From a checkpoint of a small transformer trained on Wikipedia.
Size: 15 layers, width 192, MLP 768 SiLU, 8.25M parameters.
Architecture: LayerNorm before each block, tied embeddings.
Training: a variant of Muon for these matrices, 9278 steps.
MLP neurons of a small language model. Each row is named by its layer, matrix (up: input weights) and neuron, and shows model dimensions 96-159. Each number is 50 + 12 x the weight over its row's rms, rounded and kept within 0 to 99.
After each neuron's rows, "fires in" lists the words (lower case) most often at its 100 highest values on Wikipedia text that the model never trained on.

L6.up385:53 37 51 54 44 40 47 72 50 50 34 18 47 51 54 51 38 39 60 36 61 49 68 56 53 51 86 48 49 52 50 63 34 53 55 52 33 56 56 62 47 64 49 51 69 53 68 50 27 46 46 38 44 50 50 53 57 30 57 54 45 59 45 50
fires in: "by", "may", "april", "march", "february"

L5.up179:74 44 37 36 52 43 40 57 66 20 43 56 62 47 50 57 26 46 49 46 61 64 41 56 52 45 48 46 68 44 22 73 49 73 66 67 54 73 57 36 34 60 73 51 52 42 52 56 42 73 63 57 39 45 57 56 56 36 31 49 58 52 59 45
fires in: "history", "his", "career", "life", "of"

L2.up745:33 40 49 53 35 46 50 46 40 51 45 34 42 54 65 46 37 55 28 54 52 41 47 45 50 58 43 19 27 36 49 44 47 38 51 57 53 59 48 49 50 65 55 74 29 36 59 35 46 27 54 70 76 51 44 68 54 54 43 52 74 56 46 28
fires in: "of", "dowie", "bognor", "dodsworth"

L7.up515:63 35 68 62 57 41 40 54 48 52 46 41 42 46 54 54 55 60 36 15 53 49 60 37 44 43 46 54 56 68 38 42 31 31 43 48 48 49 36 51 53 34 56 62 40 75 55 47 47 42 39 47 62 46 57 46 43 43 48 50 42 55 52 65
fires in: "as", "some", "most", "assurance"

L7.up211:45 67 56 36 72 48 48 49 41 42 52 72 61 87 42 59 51 65 34 49 47 71 28 28 41 55 65 69 31 44 34 39 52 36 60 58 42 27 60 44 69 57 52 26 48 59 75 35 75 41 52 55 45 60 51 40 57 48 51 46 49 37 56 36
fires in: "was", "an", "a", "been"

L7.up721:56 47 40 58 59 35 51 59 36 59 54 82 40 35 41 57 45 27 57 80 61 67 47 63 62 74 45 42 52 28 54 40 41 35 53 62 45 42 51 60 42 47 39 56 59 39 43 58 41 59 48 52 53 40 41 64 44 60 41 52 35 56 61 84
fires in: "to"

L7.up670:45 40 55 35 65 51 53 48 45 67 48 50 41 36 57 61 21 66 28 61 49 43 51 50 29 45 51 49 46 40 28 48 41 51 52 44 62 48 48 52 74 40 37 56 52 62 28 58 51 46 57 45 50 46 54 56 57 63 40 51 51 64 50 72
fires in: "and"

L6.up563:48 21 56 54 34 56 38 46 31 33 55 57 43 51 66 62 51 37 71 43 37 79 70 44 38 33 38 53 40 61 56 31 47 36 36 41 61 52 59 53 54 54 56 43 48 56 39 70 47 42 44 44 70 44 71 51 47 54 45 51 42 60 56 41
fires in: "by"

L2.up322:52 52 50 43 12 49 55 49 29 44 36 42 47 33 60 49 43 48 40 46 66 51 89 68 28 54 52 41 29 50 71 49 40 46 49 21 38 55 47 53 38 34 38 43 59 66 39 63 52 34 31 58 41 41 78 51 48 69 48 59 64 40 51 58
fires in: "that", "however", "rather", "this", "also", "later"

L8.up353:48 62 62 43 41 37 62 60 72 43 64 26 48 60 59 47 67 44 58 59 54 48 69 59 36 60 44 58 66 35 52 75 51 40 66 53 41 54 44 38 34 24 53 56 62 49 51 56 64 53 59 51 74 43 43 68 71 52 63 61 65 64 55 38
fires in: "a", "one", "its", "his", "an", "he"

L2.up208:48 45 40 47 68 37 64 52 47 40 53 47 32 49 44 51 41 36 38 44 31 40 48 32 40 53 39 57 42 56 43 63 34 34 57 51 47 46 65 37 49 48 64 43 41 67 58 57 46 50 56 61 40 34 62 56 44 38 58 32 63 67 47 43
fires in: "of"

L2.up360:50 36 48 62 36 57 56 57 26 48 54 50 46 55 33 50 59 53 66 42 52 51 32 46 53 61 40 40 47 67 44 69 66 43 52 55 43 45 20 40 41 64 67 70 35 46 35 66 70 52 30 47 56 48 39 58 36 40 55 44 45 42 59 55
fires in: "of", "in", "to"

L8.up447:53 61 61 33 69 63 60 51 40 38 44 67 54 44 50 50 45 40 18 33 45 66 35 44 52 55 48 65 54 66 78 48 22 42 61 57 57 49 19 37 62 35 39 46 59 50 50 40 56 61 39 49 44 69 50 50 30 33 40 54 61 44 61 27
fires in: "as"

L7.up280:62 68 68 42 66 44 77 30 44 42 48 45 41 42 39 51 30 59 34 57 44 62 69 63 47 56 50 45 65 33 44 80 43 61 61 53 61 55 46 64 55 42 63 45 20 26 48 34 55 42 45 31 37 51 43 39 46 41 26 47 60 34 50 48
fires in: "and", "his", "which", "s"

L8.up636:55 52 39 44 33 39 53 19 44 48 56 46 65 54 51 47 52 44 53 48 56 42 51 55 48 60 37 73 56 51 45 40 40 33 55 48 50 23 44 40 31 26 59 34 28 50 50 45 38 52 48 32 73 50 48 62 52 61 39 54 55 37 39 41
fires in: "a", "navigation"

L12.up741:64 47 54 49 53 62 44 55 28 35 66 51 34 44 57 51 55 55 29 58 41 49 71 37 44 44 58 85 42 67 61 47 43 62 62 56 49 35 34 49 65 51 54 68 39 35 44 54 43 69 56 50 57 55 38 62 53 70 39 72 27 52 68 64
fires in: "as", "became"

L12.up347:54 51 56 53 48 59 60 66 54 29 37 37 31 67 50 31 51 34 47 54 42 45 33 51 56 62 48 30 66 50 41 53 59 46 36 48 44 34 51 40 30 50 55 85 52 45 39 59 49 62 58 70 49 52 40 39 29 39 31 46 56 54 49 65
fires in: "an"

L6.up171:44 46 67 46 50 51 59 47 40 40 59 68 34 47 54 25 42 50 41 57 47 37 80 41 49 58 35 87 70 33 31 60 46 66 56 71 57 40 58 48 49 45 52 29 36 75 47 57 54 37 26 35 56 71 38 52 47 60 52 53 58 46 69 64
fires in: "of", "also", "along", "even", "instead", "much"

L3.up666:48 34 49 40 27 63 62 43 60 32 35 54 40 43 43 29 38 49 41 66 61 60 55 35 53 53 54 34 23 52 54 65 57 41 37 88 57 57 36 62 69 45 44 79 41 53 66 68 37 54 49 40 57 45 50 66 31 56 79 41 43 40 42 62
fires in: "of", "during", "onto"

L11.up125:45 47 52 43 31 56 35 39 43 30 54 37 18 52 49 67 62 41 45 57 75 28 38 32 61 47 39 54 60 48 46 57 78 49 47 68 72 45 24 76 43 52 60 66 51 58 37 53 52 65 65 61 51 56 42 37 54 46 61 43 56 68 42 31
fires in: "a", "was", "are"

L6.up536:39 43 75 53 52 57 32 31 71 48 35 60 55 47 52 67 55 47 39 36 64 42 47 63 70 63 48 46 55 23 53 60 78 46 26 48 58 64 38 57 58 51 42 57 54 53 43 65 46 35 67 46 72 30 56 50 43 43 46 43 49 53 72 44
fires in: "and", "naval", "n"

L2.up83:34 61 45 44 15 50 53 38 41 67 41 42 59 48 62 55 53 52 66 39 45 63 46 49 63 56 43 42 49 44 34 63 31 54 49 50 45 32 52 55 51 36 55 48 38 68 60 42 44 59 26 61 75 67 67 37 56 56 53 73 61 69 72 70
fires in: "that"

L6.up44:40 51 37 34 35 38 48 68 38 67 55 79 50 52 55 41 78 38 41 53 44 72 44 60 57 66 55 62 24 64 35 32 44 45 45 48 56 46 59 43 74 54 65 75 33 44 30 58 50 61 60 42 58 32 50 49 60 57 54 53 35 52 41 66
fires in: "to", "help"